MLP neurons of a small language model. Each row is named by its layer, matrix (up: input weights) and neuron, and shows model dimensions 64-319. Each number is 500 + 25 x the weight over its row's rms, rounded and kept within 0 to 999. Numbers have three digits each.
Before each neuron's rows, "fires on" lists the tokens most often at its 100 highest values on Wikipedia text that the model never trained on. A number after a token or word is its count.

fires on: "ag" 30, "d" 17, " B" 14, " of" 7, "rd" 4, "ig" 4
L2.up581:552494505502535479489518530480511539482505489471466541496522497481500505516547505525508498514524503513502445476504502536520442537473509480511486485511500472481473492491502510499486500580487487473569553427522528506513515499510514496482490512494487506517471514513438507507491482553503493479515500524486494538523466516480491501512497513507516466502494539511553459496465511502434530533488568509504494493468555495526481493493484478504520489470487522492496480501524499465523535475529530512515497509509509453473456505502508489497489467500499477519488500527516509491493527471528494487478497493528548480539461530466454520501501477528516519504559514521457496465468456494523489506550478502493532508495489495477496518544521534468520516475512477433517463499479498454490505514536498

fires on: "re" 13, "an" 12, "ed" 8, "ab" 7, "al" 6, "e" 6
L10.up1004:539506506488500515520569504496472489508493492486574481487512457492497490496515505491499466487524524518514458528505532469454465518540521495515541476516465504489494538500495501478465520493504494491518472481510467480517511488565536505466464486491471500530533443517474485505524467491516499500506511501504538488542516511506549517504522512531470524448467481507516467486455510464504476498500534504556509515538494478429491518457530506497473499521474538514522552508498499511508485463461509505505512504510501534466474530439512527483487451504506497486534508524488497477546517464519506544483527517462466486536496496486487556524495521548513485500486508515483509456503528541479502491501524529485508488490479540514525466516507491498469478492481464492508502540515545509486503500543501

fires on: "in" 32, " and" 21, "d" 10, " into" 9, " &" 6, "ton" 5
L7.up998:500531520482505461454499532515497463469487512534479481506494491494477486525479490489485528446504531513432486507463479496491464498496546488523510503481531458520490519513497449481526512552543482424485546504487471501511484516492493501519480495449513489484538498515464521546516477492553484504498480529527479492509501523499523494471461514522493523460473532498536516525512472525525508503490501533477539453518472470494509511510517492480528506498514517518496538508505537509476541534470513562519485508519533484505539497537490509500505526506505490484468495473535453472479516490499482519491457435480531505502503512495495575473485493437520507515537513511524511455471490521515523515520443474463505481477494518503512506503486542460463473527518511492502510473495438471478544507557519

fires on: ")" 26, "-" 25, " |" 18, "," 10, "." 6
L4.up1163:522524533481480462530512522495485483524531496520512496507518522499485515507505495555536512481533475516473477517483458510533469536453486513510555479516518503524531444508496462505463519502475479470454503487512519541499502522509495490469533526511460466509460494526486524500486454509508498471485511501503513460507493486497500513519512566518490536514491469521497498470510496440509480516500477471457461514524522520494477524496499446502505496519496557479478503481529501464518498502509477517518512514442516508542521528508513495488501538482497481519507531511493491503510562459496473531527492503501489524456481539506530495490524513535517483503531515543496479563479511483466506476526475504533507508506510481538479477544474473530534486540509491480493513521485532503455492463480518

fires on: " of" 40, "a" 38, "ed" 6
L2.up104:491525548509488491516529530479484503517465450506500470507524521476495499506493504529543530499530503522503497521519459487462505491495498538573513515512490514528516528467500505492464525535498479496518498482518505522506515474536521504506501562510492540523512503499484527508519462519519505460514520514472566467538497464496508531495502476554525497482542511486554445470484474512492484529448524442502509528454526480498505509443525508510499495532501534499481511446511501516490515458522495548513526542527486513464458502537505471498498478496449469487469523517476488478507535505480483476495491507509515479488490490487520527465480505524524498483523510526459462513511496493477464476517481481495552497450499481507477519517481544479525484507491468467495479484471522483512511483522505

fires on: ")," 16, ");" 13, " was" 12, " current" 5, "," 5, ")" 4
L2.up422:482497559485509488446515521499477466502506480516506518494468511509500484472487508533503514495523510505484517558485450507506465479493525487512511505521536446503461485503508534471510474494550500480462502443467492486522515511508522523463477530493487503513473472489529505483524485510494509514515485515454523525453526475567509502528509528482468523454480469475491521515473488497533455567483490509507505524526491508488488503492496494515543544500489490502496472508538497524514519425486467567502497497477541474532520487525526556505494538510525470489462512491488547467526523492508477508463474487477473518495507479510529537490514499520505504454475514478537558551475514449489485487496459469505472494515491541529518498510468484491533490499526521523513457533513532472492492483505553

fires on: " |" 35, " an" 10, ";" 7, " a" 7, "lo" 6, "s" 4
L7.up829:528541485485507456520534504521465456477504496482502475493501515490496514507482486519492524497518533516510473507498498485452493468537511499530523499525483499523494517459537459466490459546526449484465512509523501509477519494527528494525514485511532522516480466476454494502531538516510503467494529521501527499515463514491519503536504483486463490515491483520506427455477502552493480564470509482508513504489477473490527507492492536473505490512555488500486505538538526537487543519500503563487527511476490484487463510487484499493487478526465499493479534465488519465533509506501464480484516467478511493502483503496519508542498510506538512502498501473525496425497455487500468480481506501484526486495522517499547476521531520536475510479478487500481513516477539463500467489497525

fires on: "us" 55, "op" 28, "amp" 5, "s" 4
L4.up582:500468520517519495523520514523512482470485466492514463512514505512497569484509493529525478524522505472473500480532478502495512537482455513516499499470527512544518502475456498471487541516472428448509520435556505505506492522468451513467560505506541540509477519501455500515483502556518487517479499556508572472537516476535517520517486530504523519472516542457482467502491520524506489489479513460511466549479461512484522519483477489482499457458502493488518495484501510498523494441538480514501528485514524477507474493484514548485468528519552503488517498498510509465491501533506485497484489484520480513486460479473488514534484536547518485472535519503478492495478483510519490503492501515487488505492478492482507512520526515468490474509498457454512459507580504470518525459514511

fires on: "a" 29, "er" 14, "ep" 8, "art" 7, "lan" 7, "n" 6
L4.up1447:509524539509565492499524542514494482525502502542506485497487490472511502482523506500532496418522509506501495509453487475523482525515480507479531501524523469500514451517503529483528552517502474496529541477475481476511522486506535500491500518480538461532510513526510480530472467552523500493445498506527517496507501477470559516453473525486511488500509472434511504518481471465459456511501473471523521505499509515527469507441488540526505462544523526497496454473532484510527406492493516512492492518508544482562514492503492529449457525509529467491458477523475488506518529481510462542517535495499560528450529513468469497559486504463525493470494467525508498513500464527453503446543458476521533471502513512494512483490539550484502496513526498497496514500527492531503514493491511

fires on: " and" 47, " &" 17, "an" 11, "[" 4, "]" 4
L4.up710:475513550513473456485501523532489466498479499509502503492519517522484540527481490493506495504507523523508505485479514453494478542554532495493566516491524463465446458499518482495525480509446466451493506468495524486534452485512512455434459503471512462528527536519476540529494503571541485545547552566495514481516501506511523512483485512524500493483468529475504514454511493508464494497492471481465547531471475498452493521476482516472468512527484513466489547475468527520491481480501508516515493510503534520495493494487467501503503512505510504475488488487487504485480530485515498555477551471499533510459477518495495523519503492463516473500513504500519469461497528513490502490493474513490520447519496502500513475536499556495519507481503500503513504484513486507496540501496506

fires on: ")" 27, "ner" 9, ")," 9, "ce" 6, "=" 5, ");" 5
L2.up926:476505535511498475457480528508469504517485433506532517514463456526485464464504525576480539471484507535476483499482515513511502505488516487531539530512517458514455472500502511453496524498510475483511489482507514468541508504515506483526481528491500479541511469481520510489514493498480511537506465484492504483527520535520512491480535539512459484483508539482506473497530490488498489520487510492544525456491521509518442518490457543467476532523514521519512526511507512501490460480504516582475457495483509523506497486532508502503492493473506507527526512472501500420502526482467499510480471504481463509455502489485520518493501515500517513455500509481541492515476491455506470533507488496481486486479450519496526484538489491466488510475495523543518525528506556483496475455453535

fires on: "ular" 22, " main" 17, " full" 10, " most" 10, " general" 8, " original" 8
L2.up1521:507497488505525501478502493544492483496511488495525499491530482532488457484504437523517527519518501522479496502510526546516517499469527521514494494465523488487469507472488518473501508512512500458524495451507490504516538507516500500473498495422523477501513440513513508462498519482536469459468461526497522492476474512498525560530518536483476476464533515472505472521427473494515511531497539506499506502467475544520515476509528508503495454509462544497465532507479532474485479508456489522506490500510507478483526463490475528529500553492500485488510531494491481481525524537537515559514538480485549524535500473472497531519502541501543517499499493482513498507500528483518513498514472511516487450507459544508454463529519487477503515517495485509513523516474554477509488477473543

fires on: "t" 18, "n" 11, "ut" 10, "par" 10, "e" 6, "al" 5
L10.up535:493477476474468470533545568478476518500474508489532545527485498463508495453475484551479448521521531518526502542476484486465508496529481551540564500492510503489477527488492480461533531502492512495527525500513506463538533469486507471512473477479538483489532458528493500492527445512513509499468490467496505491501497514545506478475459489502492570506469493443460480533439491502493455523464552480464473509533477509517472505518542468511497476511504549530526542557481480502524487497471493515499505461484551493466466499505487482524463502484526486510513479517504482524463536493508515514478498550465495540491513506522474521465485514505514511475459496516470505528500531486499477456507469482507510502511517500512513526539473502502466480447493505527470516514523493465493481501511518

fires on: "," 25, " |" 21, ";" 13
L7.up1242:480472540484489482523535510505471502549502497492521514538523522501503505478496452556509508463548470504541503515521448521465507451493483489452516477522523499552489480500502487479480518503485497487471510486456503481488498529482528518467506505481461463514542504535473494490551485482527504486478508481486511516462487499495498488484507530495493493446535493499531482509520488474495515478521473469484467472503511499563526525470514494564478465507502484488473488457530513472509487518514500532561516499460498510508539509493520518494516489539531477502529511545472547489511546449457492504505493503491495514485504514521550503473525491527499534492512528481471514509475519509495470555553515488572541511492501510546438429518479502514538434507525496496501526483495486438476522483531495

fires on: " |" 92, "===" 5
L7.up597:503474518460499472534498519467471497504507512532497502501450540494528517494467475564504518445514468493533515499529413489469474482470475528496488487521535511515525518522494479479490487498488489469527548514475501491508526517532496514463512521485509516490530476482461510511545518537484526476490516504467476470472473520514496503517464541517492489510459471490484472500512509536488490480480513459521506495508527469546532537450531493499494461509498514487485488448507523512473499508514497506531535490453520501481537525511497507516494493544502470535533548494459479436489526422498489506512472475479513507477495496504522530505535564499482468494511531461452509485506468502461501520520507495540546513461507499498475482552467504508493479492520507485493496515501545453511520504507478

fires on: "y" 14, "e" 11, "ie" 9, "c" 8, "es" 7, "ine" 7
L4.up78:504517498479479465506491526487484505492522538498510546545443524517513492501528450457506492512519540500551498485483524496537493493505465550490543515507537523509483507470524539484505454514481501497515513494470525495563469465534449522470487466500514494510565509501515526538493504481525495513495478475524489504480435524540471545511493485495453482471486500518451483499522459517500506556492552474489495485529503523478498473468505487465487501466524493540518461465500510501460526480475530494503489536450508486490509476506542581474478545479478496464551520476504524474469547524497472516494442465514525484481476511509497491479494463490520492490494494471521499511543511490525478513499504491524484511505490486528500511500497507475521478473523464496492504445498497490518535481493489

fires on: "com" 19, "ro" 13, "us" 10, "en" 9, "u" 8, "op" 6
L4.up560:494457500511546509502490505486516528520493514526507502552478509502527538478480487542537510514566506541464503525457518521484523507499481511496529473551489476505547492467455499471514468472506470493504520511454485515497509490518497516483506479508516476499480504452474473472481489506483509517493510543511548434542457490529534507475501517493463549460490543503533516516481512483497531504465484480482507526523526522499510525457470490480469473518501501501498472506497453477503490501469485528522486514499516502518487489512478528489484548488520499519542507468457534478528500537513463503465490488505501448440473508479509496499429485534501485483513482509447538497532461537500520480457437469480470477520480492498496523509547500486487495491542509493515476508550468494509501521487540

fires on: "ent" 20, "y" 9, " and" 8, "c" 6, "K" 6, "19" 5
L7.up561:493520522478493515489472460480487445474532503499504524539457502568517483499479481512504498490516523501517497515490486501555537464445545534507537495510513511500500488480468532500520465547456473526518489492465547512508517488477512494472514507477529517536559496501506487471480527516480470490500478511501468477484498552457482521524550485489534470497498506486541487511516511533484524504520494490457480478516504500502477512514462505467522523521484502514528458491475498531445481521454534504478496497455537492520460487509507515514473477534558484476494555463519503496507503497507503515498473476535503485470456452522520524501505507475521489475470445494504503490529513520523515518520505523489458462512466531545525472538467499469469448490490505508499510476537534489471502471467533

fires on: "op" 28, "a" 12, "gi" 12, "es" 10, " of" 7, "aff" 7
L7.up1500:483550509490488490549501495516485476551491545517525520521492504522472518491502466488504467498523525474480489487512477516450525506480486510562470517541517510502504518483466490486511510489518504449518527507550524508516461526496451504532517521482486565507517473541523492513488502537502491500458510518498512475489503486467485518490493529537476499482483504505471458474497430483508495490471505460535562528506502502471500478487498508491499499517499552526501510474532534494479504458518474501548499482494523534485502461480507499482502466513481530532508535470443490480513518515474526517509510466542488514477434531518515476511438547523494502477559497488542493525487508543460444449496505461528498481536499494494478510516511499490496469527490512465492523479497547483537523484488497

fires on: "n" 14, "br" 12, "d" 12, "p" 7, "ag" 5, "ol" 5
L10.up3:524492496500490460492565525483466507488515495525468499503480503488487462494501500522474511534496519534535496491499519535489444536481473498498508513556488535497481477443482473496518544506511476465486504469496520474468526489498511470475494528430521488494506508521482523508465514534485489518507473481505512519505494506494538478468452510524504480462533537523535512500491491512426494540507526502518517488512470503524455497512540534479512466498503505502518502446483527459488492477503477500484515528491539478523442524493495468522489501510517549486506461517516511487510554494489496499505500473544516541504479477476473508519488486542493529506535512493496505519468469529510517490533470491476490507507491523529478490525523541444509521521533491502513495482500466481505543468503493

fires on: " |" 16, "p" 16, "-" 12, "th" 7, "st" 7, " co" 7
L10.up1447:505488495491490461548572504482486463495564475522500498488478514556501580489447501500522513462521502515489513508509507529461472512474443558498513477487505464496515516492462508478483497523537463477496502479511462465502516452512483480471553485504469492480474487499519484502495494541493511533487523525510517436500513533513496493512521532525500524499518521479516463522456515490458509516514524536513515496476469497487537470485509463522510472499444521509493506480512476481529524468499501496520494499446496497495439539506473513463517524497518498530501508492492470466506517502500493505454505513482506505514487454518516547491490495507488522479520497490505522502482517511469477494474456522497474506476492522520492507507477521483530509498516480528506500526552520450483463499489515

fires on: "S" 37, "," 18, ")" 17, " (" 6, ")," 4
L7.up1267:511502532502498488515553526493468477499522506502483498486518519543475486502500495591491541500524513496485500521477507493543485539497473496529497494517520479509483483484475497465474522504502425491519543452495489453513478468528495519520487513471510526507473464503505526512517428503478467513456500453514513468524498532521496500542499505548506492467509482490516468530509505469494461496475520492555494527463466502506511483480512506472494514508509534502480473489534490516474478453527505558535497505469519490510467533496507508512473515513501502494519518472495511460466481482539487512506488499489524504476476511466508511513520502509517482467482478466468531534510477487493480506492467522503504499508409523511475519563532482493470461533495503503483469545500518463533515461489533